Part of a small language model's weights: width 448, 13743 steps.
MLP neurons of a small language model. Each row is named by its layer, matrix (gate and up: input weights) and neuron, and shows model dimensions 298-393. Each number is 128 + 32 x the weight over its row's rms, rounded and kept within 0 to 255. A neuron's up and down rows have the sign that makes its largest values positive.
A block is one neuron, or neurons of one layer that tend to fire together. After each block is what it responds to, as a language model described it from the Wikipedia text at the highest values.

L3.gate207 [138 128 147  93 121 130 149 135 147 129 125 153 128 125 105 133 177 205 123 115  65  71 110 136 125 151 185 128 132  94 115  94 125 157 183 127 145 146 146 157  51 135 137 152 106  82  68  97 145 119 110 153  98 170 100 114 123 136 145  75 157 150 101 121 101 155 155 124 133 174 183 128 180 198 129 113  84 122 125 151 121 116 143 149 117 126 136  98  50 124 187 119  92 100 233 137]
L3.up207 [160 140 161  86 120 167 116  98 148 158 108 119 136 157 155 195 106 119 109 156 205 137 212 174 122 108 118  85 135 147 138 147 108 140 102 124 171 151 103 156 131 192 117 121 134 144  65  84 134 129 132 135 139 146 130 109 121  91  79 119 119 130 135 226 132 146 218 144 151 137 186 116 132 196 134  74  88 123 130 150 133 153  82 108 157 146 144 192 118 152  47 145 116 165 103 110]
L3.gate500 [118 167  79 151 188 118 120 141 182 152 161 173 153 137 114  92 129 173 101 109 142 192 145 109 106  80  83 132 147 126 120 158 120  99 149 131 160  84 162 113  75 134  97  83 100 105 128  82 138 136 104 163  99 156 141  87 191  86 164 156 137 161 173 103 151 131 128 148 118 156 162 142 136 130 132  91 141 154  82 143 156 119 131 115  86 128  90 147 173 114 216  80 143  91 123 102]
L3.up500 [255 127 132  63 139 118  48  93 156 155  91 139 133 138 143 151 110 172 179 105  74 100 193 139 127 119  95 144 143  73 120 100 204 143  98 160  95 122  97 107 103 158 102  75  74  99 116 111 250 106 153 147 159 151 117  83 136 130 121 123 148 143  99 124  86 138 146  91  70 126  81 149 139 131 186 122  82 149 115 143 115 138 114 144 135 145 146 134 156 117 135 104 130 149 174 116]
L3.gate562 [156 122 103 127 204 121 149 174 177 135 143 100 103 109 160 101 161  74 143 129 130 166 113 160  86  83  82 138 121 112 103 140 115 128 165 107 157 174 155 166 168 156 107 129 112 200 125 157 120  78 113 145 166  96  71 114 168 178 151 107 113 170 150 124  93 140 116 114 128 165 140 138  72 136 175 169 192 156 170  99 101 133  79 161 103 139 157 114 228 108 122 153 109 115 113  56]
L3.up562 [172 127  92 105 150 122 169 100 118 112 197  91 120 191 146 144  84 100 166  98 121  58 189 135 117  96  78  93  81 112  91 155 141 154 161 120 159 137 182 174  89 122 152 138  88 110  93 153 151 193 131 141 122 151 144 147 134 168 113  93  76 172  95 176  85 127 176 133 143 169 174 166 154 147 189 134  92 147  97 139  58  89 108 172 127 150 110 162  78 140 126  56 134 119 109  56]
L3.gate582 [153 150  74 147 102  48 167 127 124 125  98 143 133  92 120  85 120 119  79 147 165 131 120 139  97 197 148 153  55 101  92 168 164 111 113 120 106  88 144 150 143 186 139 233  81 165 106 147 111 125 153 137  84 128 124  82 108 148 117  96  78 141  81 103 116 111 139 149 118  83 204 121 125 134  93 165 114 135 137  41  88  98 125 148 146 193 100 160 154 144  92 158 152 136 185 153]
L3.up582 [ 98 126 109 165 117 100 178 143 193 148  92 124 115 224 118 133 190 106 135  92 141 137 126 130 125 125 100 152 125 155 151 135 103 114 156 114 137 103 142 146 105 116 156 109 113 137 130 107  86 112 140 165 143 186  81 118 126 151 146  78 175 169 118 109 120 154 152 147 123  64 107 140 146 116 156 141 190 121 142  81 146 130 164  79 178 120 108 147 122  85  99 138 137 165 155 115]
L3.gate771 [136 177  48 125 152 154 140 100 121 107  81  95 123 142 117 109 157 142  62 106 128 114 167 104  76 159 143  99 118 105 158 173 173 129 151 174 140 133 149 139 104  93 119 123  94 150 112 172 122 176 144  97 132 139 159  58 159 137 153 101 134  86 111 155 119 115 158 142 171  84 194 174 121 152 194 190 162 120 186 111 167 150 170 142  87 159 138 143 174 135 158 145 107 127  99 171]
L3.up771 [ 78 178  86 166 146 138 117 128 105  47 130 143 101 160 154 122 102 146 113  28 156 175 153 134 126 170 143 136 173 166 135 119 150 123 130 121 191 154 103 117  94 157 123 147  67 145 141 110 186 130 150 129 137  67 154 126 163  77 162  97 156 132  85 155 113 142 150 140 170 126 156 186 149 132 142 115  94 111  85  87 116  85 160  96 101  95 129  88 117 135 151 124  99 113 153 166]
L3.gate781 [153 156  40  89 130 153 194 136 113 111 180 117 147 107  68 148  71 193 171 159 185 164 127  89  88 134  76 102 110 137  78 167 130 151 106 103  53 167 127 102  75  99 194 131  73 186 162  99 112 108 150 153 168 140  79 144  90  85  82 140 146 149 127 136 127 146 115 118  98  81 150  98 181 132 107 114 152 135 121 111 113 159 118 112 122  85 146 117  93 147  98 200  83 128 103  77]
L3.up781 [137 124  58 112 104 104  98 151 153 103 132 106 126 146 139 112  82 196 148 156 139 134  88 179 111 127 132 111 128  67 146 173 139 108 152 142 135 139 161 114 100 122 146 141 117 134 122 152 156 136  94 207 175  60 130 178 113 145 166  94 142  50  81 150  80 104  85 135 109 147 149 115 136 144 124 116  98 186  99 153 111 148 142 169 163  78 114  71 144 179  79 157 142 142 138 154]
L3.gate838 [114 177  57 146 140 111  56 102  77 144 132 175 158 188 118 121 151 119  97 109 140  71  64 116 109 108  99 140 130 115 105 215 165 125 162 103 131 147  87 155  98 140 108 133 144 135 170 153 126 135 138 115 150 115 137 101 183 164 120 106 142 112 123 148 118 102 136 125 127 155 163 125  87 140 128 152 177 202  85  78 149 157 174 144 112  77  92 124  91 166 119 132 169 127 115 103]
L3.up838 [154 136 115 129 109 197 120 128  82 164 106 148 128 135 133 166 145 147 135 122 157 134 148 119 139 149 143  90 145  64 143 118 177 145 141 160 123 123 182 105 124 125 153 153  67 209  51 132  95 150  72 111 165 118 135 102 136 153 156  82 116 170 150 196 109 147 154 125 164 126 142 167  97 141  78 132 166  96 101 152 122 122 153 152 173 109 160 131 172 175 166  53 164  91 126 152]
L3.gate941 [149 105 106 127 153 125 163  68  76 105 101 146 157 175 152 133  86 158 109 150 198 105  84 115 175 163  86 154 101 112 131 130 121 141 102 136 183 116 124 142 109  87 154 225 151 149 159 142 115 162 117 127 121 109 148 125 172  63 118 167 153 158 132  99 170  60 113 150  73 108  91 128 106 126 104 132 177 120 170  91 135 152 128 149  88 121 136  92 233  98 172 153 134 141 104  82]
L3.up941 [ 83 127 109 122 167 140 141 120  69 155 119 125 135  91 110 157 149 141  84 149 138  86 148 128  94 156 101 126 117 144  94 177 127 116  77 103 106 118 159 141 101 124 119 160 131 147 144 119 103 163  92 157 155 121 168 177 155 106 110 101 175  77 160 143 141  43 112 189 136 109 122 167 131  62  66 142 203 127 201 151 141  79 158 181  95 133 110 143 170 161 132 106 133 120 130 124]
Responds to: Table and list delimiters. Pipe separators between column names in markdown table header rows (after Votes, Pld, Ref.), and dashes opening infobox-style lines like "- Mode:".

L5.gate192 [104 119 109  94 154 103 142 136 102 119 116 133 116  68 150 112 131 103 196 124 118  91 154 167  95 128 129  87 136 151  89 152 151 138 124  82 108 116  93 142 141  46 165 112  91 101 121 152 167 152 184 113 118 140  96  73 118 216 136 140 124 146  96 127 164 124 167  96 160 196 101 133  87 109  93  80  88 114 188 153 175  72 118  94 114 130 145 129 107 130 117 101  98 166 105 140]
L5.up192 [129 114 141 137 163  97 155  89 121  56 127 120 102  89 118  92  79 158  68 125 146 142 108 191 135 172 132 150 174 176 107 150  56 127 130 169 113 135 140  85  87 125  94  44  78 163  81 148 187 152 113 175 103 124 167  80 196 136 171  89 133 135 127 157 154 105 150 120  86 152 162 136 109 193 140 136 107 152 182 177 105  96 136 117 123 166 164 210 119 115 126 106  92 138 162 130]
L5.gate300 [ 67 154 121  91 142  84 133  84  91 193 158 106 127 169 186 193 145 156  93 131 155 102 118 128  92 135 113 138  68 107 145 153 149 137  98 136 167  76 106 153 112  94 167 152 141  99 108 102 129 142 145 106 160 109 122  81 150 157  88 121 196 115 113  84 207 114 119 176 123 157 123  96 145 134 213  93 109 207 129 122 139 119  82 175 138 109 142 156 126  93 136 159 117 136 193 161]
L5.up300 [ 90 147 121 107 135  93 145 150  78 146 177  93 131 112 122 150  84 138 127 130 129 151 115  63  97  64 108  96 134 143 166 196 159 129 104 117 155 114 125 110 138  75 132 139  66 132 147 105 157 143 111 152 133 139  81 111 101 190 181 149 168 121 119  55 143  95 119 109 114 155 177 134 100 135 141 130 192 123 148 171  96  57 108 122 143 104 133 152  87  93 131 104  82 203 111 148]
L5.gate396 [110 130 119 108 106 114 101 127 172 142 125 108 160 123 122  84  88 148 109 109 122 140 151  91 156 124 111 158 169 103 153 188 113 109 119 156  88 190 188 120 108 145 128  85  72 186  29 143 116 111 123 129 135 113  99 100 177 120 153 120 126 141 123  99 131  93 115  85 160 141 150 135 140 113 139 169 188 180 133 123 100 101 122 132  85 177 105  37 131 120 130 125 107 121  99 113]
L5.up396 [ 84 157 170 165 159 114 118  91 143 166 128 130 155 133  97 100  97 144 119 160  97  92  89  99 167 101 126 120  93 134 158 103 138 117 180 177 108 162  35  61  86  79 133 137 146 130 177 148 119 117 164 143 111 119  88 161 101 187 170 149 147 162 117  52 127 131 143 179 113 146  98  74 125  63 152 135 110 189 128 137 111 150 157 155 132 132 100 160 161 111 144 149 208 116  73 126]
L5.gate420 [113 121 146 116 148 127  92 172 144 111 109 160 146 187 105 159 111 109 102 154 114 115 110  91 108 160 100  90 162 197 132 103 111  66 144 109 167 138 116 154 102 119 133 125  53 110 127  87 151  87 140 132 119 206 155  78  99 174 216 138 153  88  68 129 195  83 149 119 119 138  90 185  90  97 147  89 128 123 164 128  78  96 170 133  89 166 117 120 133 111  61  86  82 122  79 129]
L5.up420 [144  84 138  50 157 119 105  15 152 119 149 172 160 118 140 150 194 105 125 171 102  96  96 101 143 112 123 124 133 134  94 128 148 191 209 113 131 124 178 152 130 140 139 156 117 179  97  76 113  87 173  82 101 140 140 185 130 194 112  91 123 123 124 129 140 126 172 129 132  62 121 138 142 123 134  62 194 101 137 193 127  54 102 192 158 130 155 153 155  91 167 128  94  92 162 144]
L5.gate611 [ 82 151 149  92  93 131 157  65 171 171 128 128  92  70 152 104 108 190 140 146  82 122 114  55  74 103 123 139 122 154 124 112 119  51  82 138 113 155 126 122 141 148 126 128 120 101  94 108 117 121  89 120 139  91 117 116  93 122 122 115 151 113 120  76  94  82 128 148 151 157  76 141 165 145 109 164 111 144 103  91 137  94  94 171 161 207 115 185 146 119 143 144 153 132  67 105]
L5.up611 [137 167 150  95 180 115 101 105 165 152 111 202 112 148  87 118 131 161 135 139 153 135 118 124 159 140 166 134 140 215 142 149 127 129 134 156 109 127 105  85 131 139 155 106 136 100 149 200  82 144 168 147 135 196  81 143 121 150 148 187 101 142 159 142 105 174 111  90 128 123  31 194 102 127 142 174 124 158 134  96 105  97  80 126 107 154 123 173 151  84 142 103 168 119  93 147]
L5.gate734 [121  68 151 146 129 130 100 117 126 175 173 155  78 101 208 128 126  86 114  99  97  98 123 119  90 138 128 145 151  66 125 130  99 159 121 137 100 145 143 145 122 132 175 101 132 110  84  85 127  62 183 111 106 104  93 112 160 102  97 177  53  96 231 125 112 185  82  98 191 123  75 114 123  29  94 142 154  92 179 125  80  93 114 101  89 110 124 169 164  86 142  92 138 141 143 107]
L5.up734 [ 94  84 156 128  80  88 105 109  89 129 116 159 154 144 105 104 130  94 141 132 116 151 135 103  63 141  74 142 129 137  88 185 125 109 133 161 167  97 158 147 168 162 140 115 148 116 112 118  79  87 139 143 122 127  79 159 114 127 162  85 133 133 164 114 129 107 109  91 134 158 125 126 136  67 154 132  95 119 166 217 140 118 156 152 137  70 116 170  79 119 172 163  63 141  95  98]
L5.gate864 [123 107 109 188 184  94 113 131 124  61  98  99 163 117 151 109  80  88 105 161 129 123 117 143 129 192 174 157 162 128 139 154 131  94 159 113 111  64  51 151 126 127  85  97 117 120 109 121 156 150  48  79 146 147 149 210 147 180 154 149 123  84  91 115 117  69 132 115  84 154 154 171 144 128 176 113 177 145  83 112 165 162 101 129 135 153 186 126 114 121 118  97 122 168 168 149]
L5.up864 [144 104 103 159 164 137 126 106 205 114 124 171 108  95 137 111  89 114 142 166 128  87 142 145  93 143 127  92  78 140 114 121 169  68 144 139 127 171 164 119 101 171 154 163 146 123 132 132 113 195  91 118  72 125 183 117 206  83  90 131  93 114 117 130 159  93 183 103 107 135  80  68 109 138 129 149 141 103 112 128 102  81 178 180 132 147 154 140 136 147 136  74 151 119 134 115]
L5.gate1065 [113 105 175 129 122 132 124 108 164  82 151 144 107 123 149 107 107 109 108  90  35 144 153  64 142  89  99 129 120 141 137 134 159 101 156 138 111 142 111 207 100 159  86 144  67 141 123  85 137 164 185 115 176 128 117 128 146 169 164 131  92  59  96 121 101  71 111  84  94 129 124 132 145 104 104 123 165 131 123 127  71  79 101 143 104  83  87 133 118 101 136 102 154 124 125  92]
L5.up1065 [159 154 126 120 148 113 144 131 140  86 143 125 186 115 131 116  99 141 156 147  53 134 171 135 157 121 153 125 137 152  82 131 197 201 137 156 151 112  98 126 133  73 143 155  93 178 132 138 125  95  84 115 176 133  72 113 157 165 120  80 141  96 182  82  71 143 140 158 145 161 143 126  74 122 165 199 220 154 163 113 133 143 161  89  88 137 106 155 139 117 134 100 129 186 146  96]
Responds to: Table header column separators. Pipe characters separating column names in markdown table header rows (e.g. Name | Party |), plus dashes or slashes in infobox field lists.

L6.gate395 [114 102 139 193 120 151 144  87 130 175  78  98 110 127 149  89 154 159 116 166  97 137 106 103 136 116 107 156  59 112 158 141 113 117 108 168 108 192 159 128 158 121  61 112 148 162 102  93 131 148 138 134 142 206 192 153 111 120 162 133 121 154  83 103 157 122  97 151 163 117 152  90 119 101 127 148 174 106  99 132 107 175 188 182 130  89  92  93 163 153 164 107 149 126 119 143]
L6.up395 [113 132 130 124 146 141 144 110 150 162  62 103  85 112 151  76 100 103  95 165 121  58  94  87 201 122 111 119  79 149  94 150 135 167 184 110 120 120 170 191 119 129 107 141 119  68  72  90 147  95 144 137 136 103 154 157 135  90 142 131  97 127 108 110 106 168 138 185 131 176  98  90  84 132  94 112  95  85 118 148  95 153 131 127 139 200  94  97 108  99 144 115 146  97  76 103]
Responds to: Wikitext heading closers. The first closing = right after a section title in wiki markup headings, such as == Career =, == History =, === Side 1 =; occasionally ( or | in tables and captions.

L5.gate207 [146 141 138 123 155 126 181 108 106 121 138 110  67  98 133 177 141 151  89 174 175 114 183 114 162 165  87 129  95 121 151 142 120  92 194 133  68  90 146  67 164  96  88 179  99 178 162 125  64 128 137  85  85 135 106 155 138 127 172 131 112 100 147 137  80  63 132 163 159 176 144 139 106 122  95 160 161 184 132 157  62 167  90 102  39 161  72 126  92 157 110 124 173 129 133 161]
L5.up207 [148  97 135 100 114  73 175 115 103 107 142 113 149 131 104  96 138 129 203 114 150 126 101 148  58 117 196  97 103 126 160 152  82 126 120 121 166 131 120 137 161  39 139 134 128 186 122 158 125 123 151 140 116 138  64 105 139 159 102 168 117 144  68 125  96 133 169 154 155 160 146  87 139  68  81 121 109  91 154 169 164  92 112 140 132 114 122 101 152 145 130  74 191  97 122  55]
L5.gate448 [ 98 115 132 101 128 168 135 130  87 160 120 110  98  52 107 138 181 173 108 114  86 158 107  80 140 159 152 121 104 125 106 146 115  99 118 112 110 111  90 176 170 177 132 185  87 171 139  75 109 137 170 111  65 168 172 150 140 110 187 113 110  69 110 132 146 108 151 160 124 118 164  97 115  92 153 125 159 135 121 129 163 167 148 172  95 133  82  93  78 111 103  70 135  99 140 100]
L5.up448 [133 139 171 138 128 131  94 178 136 164 118 130 152 134 108  93  90  93 134 120 145 112 156 150 163 136 156 107 155 170 139 139 121 156 196 167  70 121 154 132 129 118 142 112 170 131 108 144 142  70  71 125 159 165 133 107  90  47 107 145 175 137 172 137  95 122 103  71  57  82 104 124 120 168  72  95  63 121  79 136 160 122 104 161 126 102 139 168  95 107 136 126 182 147 144 154]
L5.gate470 [139 131 111 109 172 119 100 192 113 113 176 145 141  99 138  95 152 115  77 169 102 140 121  73 109  95 173 116 133 136 160 102 135 163 137 107 157 170 130 157 150 134  79  99 186 130 156 151 132  73  60 109 157 144 121 166 200 116 145 101 150 143 146 134  84  97 121 184 126 210 130 129  38  83 126 113 188 119  52 115 128 160  96 179 135 197 109  73  56 111 171  66 169 148  97 135]
L5.up470 [ 68 155 124  98 162  70 123 189 113 107 164  96 149 100 101 148 100  86  56 174 173 140 162  71  65 165 164 155 117 147 174 109 128 159 153 162 155 118  77 147 105 110 130 115 126 139  80 116 100  92 103  76 125 170  90 136 172 111 164  71 147 118 112 166 121 158 134 121 136 163 161 124  93 106 132 156 162 146 129 130 168 171 130 160 129 158 101  94 101 138 149 112 129 141 162 147]
L5.gate540 [152 127 122  78  92 155  97 114 123 121  92  92 139 143 171 109 117  71 144 208 135 115  59 143 125 121 123 156 107 117 145 169 160 120 122 187 186 194 109 145 137 121  71 146 130 161 145 109 147 156 128 205 127 117 108 151 139 128 151  81  84 127 156 162 185  95 162 121 109  81 157  96  98 132 120 160 146 151  96 146 160 123  82 106  68 103  99 162 126  76 144  81 143 138 157 131]
L5.up540 [139  86 169 105 100 118 184 144  98 131  78  91 169 136 126  84  75 116 107 185 138 195 142 105  56 115 114 102 106  88 184 102 123  86 151 115 152 171  99 106 126 139 151  77 104 135 149 144 125 160 147 196  77 164 164 121  76 118 182 193  84  88 109  90 148 140 101 120  93 113 104 168 136  67 134 124 132 130 105  63 161 144 131 172 156 188 140 203  28 103 142 112  70  34 127 142]
L5.gate567 [140 138 113 171 147 116 148  97 144 164 160 115  85 129  89  89 112 120 100 148 120 154  68 152 129 106  96 152 104 187  43  99 129 167 114 169  91 133 131 150 113 165 130 115  96 116 172 123 113  89 105 100 139 124 128 153  86  83 124 180 112 120  95 114 159  88 149 147  86 127  87 119 162 150  92 111 101 119 147 112 126 124 150 106  79 132  90 181 143 115 111  85 162 120 182  93]
L5.up567 [198 102 103  42 123 145  73 105  91 135 154  99 107 143  44 158 128 118 137 123 131  82 152 131 151 157 185 123 103 182 143 137 130 133 125 178 138  95 109 146  88 167 119 107 147 142 158 113 106 193 140 157 145 126 154 110 107 119 123 118 108  65 119 146  90 114  87  63 116  94  96 148 160 128 120 191 137 149 159 115 163 127 154  86 136 104 155 169 158 109 124 129 157 114 123 111]
L5.gate607 [186 124 167 108 146 113 104 159 183 191 177  63 128 160 143 131  99 104 136 130 164 120 120 170 108  86 134 134 137 106 115 126 134 178  91 125 148 104 170 208  96 118 125 123 101 135 133 104 136 185 135 168 146  98 115 179  97 126 120 127 131 168 130 130 142 113  90 141 176  49 104 111 139 111 162 104 199 137 130 122 192 127 143 124 111 119  93 102 159  98 156 140 166  60  65 130]
L5.up607 [136 185  88 135  83 149 109 123 118 157 150 128 108  99 105  97 107 148 121  80 108 118 127 152 162 131 115 114 131 114 115 117 100 113 113  84 116 118 147 133 159 109 186 147  93  57 153 126 216 151 124 165  97 154  94 177 139 176 116  93 124 137 126 152 144 177 138 101 140 144 143 146 132 139  94 147 157 151 113 144 175  80 145 115  88 119  74 109  86 182 135 153 169 135  94 129]
L5.gate728 [144 212 133 137 148 146 154 168 116 152 138 105 190 116  72 143 139 165 148 162 124 150 100  59 139 157 111 137 132 109 160  56  69 129 108 155 116 136 108  98 125 121  40 136 145  91  89 146 100 123 110 157 107 121 120 135 149 112 133 164  90 130 134 144 178 155 143 183 163 108 113 162 103  95 130 120 101 126 119 103  98 129 135 172 102  83 127 116 154 135 138 104 134 116 146 154]
L5.up728 [181 122 152 180 190  95 166 142 184 112 173 148 165 112 130 136 153 137 124 191  68  96 161 149  79  90 141 132 158 160 150 116 116 170 116  76 123 151 113 124  97 143  83 185  94  85 187 115 158 154 157 162 151  79 126 162 143 120 134 153 154 150 132 104 121  78 137 132 126 107  94  63  64 108 106 146 124 130 104  96  95 139 117  86 107 103  99 118 149 142 119  66 108  79  96 108]
L5.gate1078 [143 157 166 176 154 133 135 139 197 180 171 146  89 150  87 187 137 137 121 199 121 129  89 109 108 168 141 141  80 124 162 125 187  98 164 104 171 186 170 143 122 113 138 104 167 133 148 117  95 180  76  78 166  94 122 126 130 124 141 139  88 112 118 103 146 157 175 126 135 114 132 106 123 144 136 119 110 133 185 122 120 151  65 134 147  45 121  97  56 138 112 123 134 156  54 126]
L5.up1078 [ 96 126 137 151 155 115 102 171  91 160 134 148 117 130  69 127 178 124 165 119  92 150  80 113 160 122 181 183 146 131 131 175 151 173 131 152  97 156 140 131  81 104 138  94  81 141 108 108 166 134 127 119  95 132 154 124  89 145 147 141 149 139  65 138 106 148 113 184 183  99 138 169 152 118 130  82  82  71 106 166 130 143  79 150  78 148  94 105 114  69  85 144 142 103  76  97]
Responds to: Heading closing equals. The first = of the closing marker after a wiki section-heading title, as in == History =, == Early life =, ===Home media=.

L3.gate70 [137 164  87 147 138 110 107 127 133 113 156 134 126 157 148 145 147 136 144 127 132  97 158 146 135 152 106  84 119  98  60 135 179  87 120 123 125 197 115 116 158  68 107  66  85 140 136 146  95 109 146 107 115  94 123  47 142 151 158 148 110  91 100 109 166 115 143  65  98 117 180  87 148 137 137  75 163 139 109 157 115  52  89 162 109 122  64  95 106 114 129  89 140 122 124 144]
L3.up70 [139 170 158  91 113 103  97 139 105 164  79 124 115 126 118 157 153 130 136 152 162  67 134 179 144 159  89 115 164 116 110 141 123  94 128  85 119 144 145 128 111 116 150 137 173  82 181 151 118  80 127 140  67 119  67  93  93 110  96 136 117 159 117 107 150 128 112 116 184 113 120 101 147 165 136 144 184 163 202 183 122 121 102  99  98 148 104 118 114  89 108  48 151 175 117 126]
L3.gate279 [131 135  95  77 151  98 138  87 170  93 161 148 141 108 126 110 109 164  83 128 116 147 125 159 198 185 158 158 116 137 191 137 112 111 149 116 102 165 121 146 116  87 133  78 103 105 128  90 151 129  95 143 146 125 151  76 119 222 128 120  94 142 122 157 208  54 135  92 180  10 178 111  52 132 141 130 181 118 136 120  80  66 144 141 117 181  72 105 142  93  78 126 120 166 157 145]
L3.up279 [116 103 133 112  94 101 152 114 181 153 143 182 101 155  85 114 159 166 113 103 149 196  97 122 201 140 162 150 191 118 146 106 127 131 164  97  83 101 119 136 144  57  71  83 123 138 188  66 131 115  82 110 169 152 172  12  87 152 101 129 128  77 161 113 140 138  92 124  90 123 149 131 133 171  88 167 184 101 110 226 142  82  56 108 146 174  60 168 131 116 102 125  87 131 130 116]
L3.gate653 [110 119 151 155  91 171 132 131 129 140 123 135 175 124 134 157 137 170 197 173 148  96  77 135  95 123 158 113 137 146  77 175 116 202 162 104  68  67 145 207  43 182  69  68 131 107 146 124 122  99 157 102 113 130 132 157 144 133 149 103 186 137 160  73 108 165 154  57 126 126 145 110 101 118 136 130 183 118 123 128 148 105 132 101 125 128 127 146 111 121 115 127 120 140 131 162]
L3.up653 [127 149 107  63 218 128 150 115 122 131 143 120 204  67  79  46  94  71 139 118 166 189 128 125  97 181 105 131 136 130 200 115  89 145 163 138  79 129 182 140  84 104 138 128  76 101 145 127  91 169  59 136  59 122 124  81  87 112 139 136  97 106 160 207 170 162 178 145 101 165  76 114 113 163 117 153  96  85 154 112 164 172 152 189 133 144 108 155 111 131 177 169 162 124 143  71]
L3.gate695 [123 130 104 145 137  99 127 144 149 105 162 112 149 124 136 118 131  86 132 157 121 160  89 173 146 138 180 137 174 126 108 151 153 107 153 115 104 159 196 122  95 144 156 133 165 103  88 108  95 121 174 126 112 127 100  83 105 136 124 173 136 104 106 148 100  75 115 137 138 137 123 139 146  89 135 141 162  82  94 130  92 138 153 159 125  30 124  86 116  80 137 116 119 135 107 123]
L3.up695 [115 136 100 109 152 151 101 131 108 103  96 188 111 126 108 145  89 106 132 104 117 125  98  56 147 153 114 129 185  78  95 121  52 122 140 121 131 119 134 101  60 123 149 127 131 147 150 156 141 165 134  97 210 170 154 166 115 134 100 136 113 165 118 139 176 141 152 116  71 136 118 152 139 143 173 163  69 107 159 112 113 145 168 165 168 182 116 121 185 108  70 151 100  87 123 127]
L3.gate891 [100 166 145 139 179 150 133  74  94 149 140 102 157 103  77 145 140 159 103 120 154 148 125 152 184 142 158 157  88  92 127 137 156 164  90 104 109 144 137 116 113 120 121  87 103 104 196 144  89 108 118  65 144 163 176 104 137 201  99 128 100 130 165 110 109  68 167  99  92 114 148 124 101 165 116 161 107 194 142 103 131 165  99 157  68  97 109 134 159 128 132 141 154  45 124 134]
L3.up891 [104 100 133 130  88 116 121 108 128 126 110 167 125 131 102  68  98 142 125 120 148  90 122 150  99 160 149 121  82 165 107  90 151  78 110 121 113 153  84 182  94 140 135 119  81 177 149 103  73 117 130 142 181 173 110 194 134 103 172 156 150  64 176 131 146 147 132 101 158 104 152 145 101 163 148 115 131 178 100 121 149 134 175 116 119 187 120 131 140  95 102 114  79 147 169 130]
L3.gate1016 [164 108 105  73  71 147 131  95 147 135  96 127 115 118  80 114 126 193 197 133 137 142 127 167 139 136  73 105 189 187 113 180 108 117 155 166 118 181 122 176 150 131 155 106  79 129 140 197 126 157 125 134 132  98 111  92 136  98 105  82 154 164  77  84 142 132  92 129 100  92 100 102  78 177 114 131 123 134 144 150  99 112 135 110 134 142  90 115 110  99 101 197  69  66 115 123]
L3.up1016 [108 143 169 142 127  93 147 141 195 146 113 151 165 206 125 144 190 160 158 166 144 172 126 153 113  99 127 140 128 102 132 147 112 127  90 179 130 119 156 176 129  73 157  96 158  92 109 128  90 105 136  89  81  88 143 121 125 150 174 124 135 154 152 127 116 171 205  73  87 171 142 150 129 111 168  97 149 139  35 139 133 106 140 118  97 144  94 129 129 170  93  60 104  78 146 149]
L3.gate1092 [176 127 137 144 148 113  97 138 148 148 124 136  95 101 132 101  73 153 140 138 123 107  94 100  81 111 138 128 117 106  62 139 128 152 108 100 139  60 190 165 157 119 173  90  87 145 151 131 141 146 140 137 132 165  53 133 149  97 152 142 103  66 135 199 142 102 193 154 152 125 159 158 159 108 102 114 161 148 144 153 106 126 155 147 113  89 176 185 113 104 141 217 164  95 149 104]
L3.up1092 [187 168 170 160 125 141 122 155 140 149 103 173 122 120  83  93 136 148 125 132 148  88 135 135 141 159 165  83 103  79  83 160 134 123 155 122 138 106 108 108 140 112 205 181  65 136  59 118 105 156 144 107 125 180  76  94 131 136 169  85 149 149  96 168 142 134 158 132 112 119 114 135 124 106 154 202 195  98 127 169 143 119 112  91 129 162 150 186 205 138 142 162  83 143  92 112]
L3.gate1119 [ 88 149 183 128 106 110  78 118 118 133 126 147 172 144 142 133 114 158 133 145 180 130 142  74 141 134 166 170 118 183 149 144 154 118 126 178  94 144 199 162  99 138 127 191 162 137 168  85 149 177 131  96 107 151 111 127 134 163 140 156 153 129 157 202 166 163  94 143 164 109 146 104 100 161 155  72 132 109 132 109 104 138 139 144  77 180  83  96 177 110  77 209 104 115 155 145]
L3.up1119 [ 80 160  74  97 153 141 135 136 145 143 103 143 138 116 210  68  95 162 161 112  50 100 120 189 149 103 136 168  79  84 106 141 172  66 149 107 119 129 159 101 124 103 127 132 172 154 120 133  96 158 138 128  93 132 158 163  98  95  66 126 119 119 188 168 149 170 105 130 121 167 149 114 109 112 127  74 127 123  95 166 137 111  96 129 140 185 135 145 168 140 156 116 149 168 104 141]
Responds to: Wiki heading/table delimiters. Closing = marks ending wiki section headings like == Reception == or == See also ==, and | cell separators in table header rows (W | L).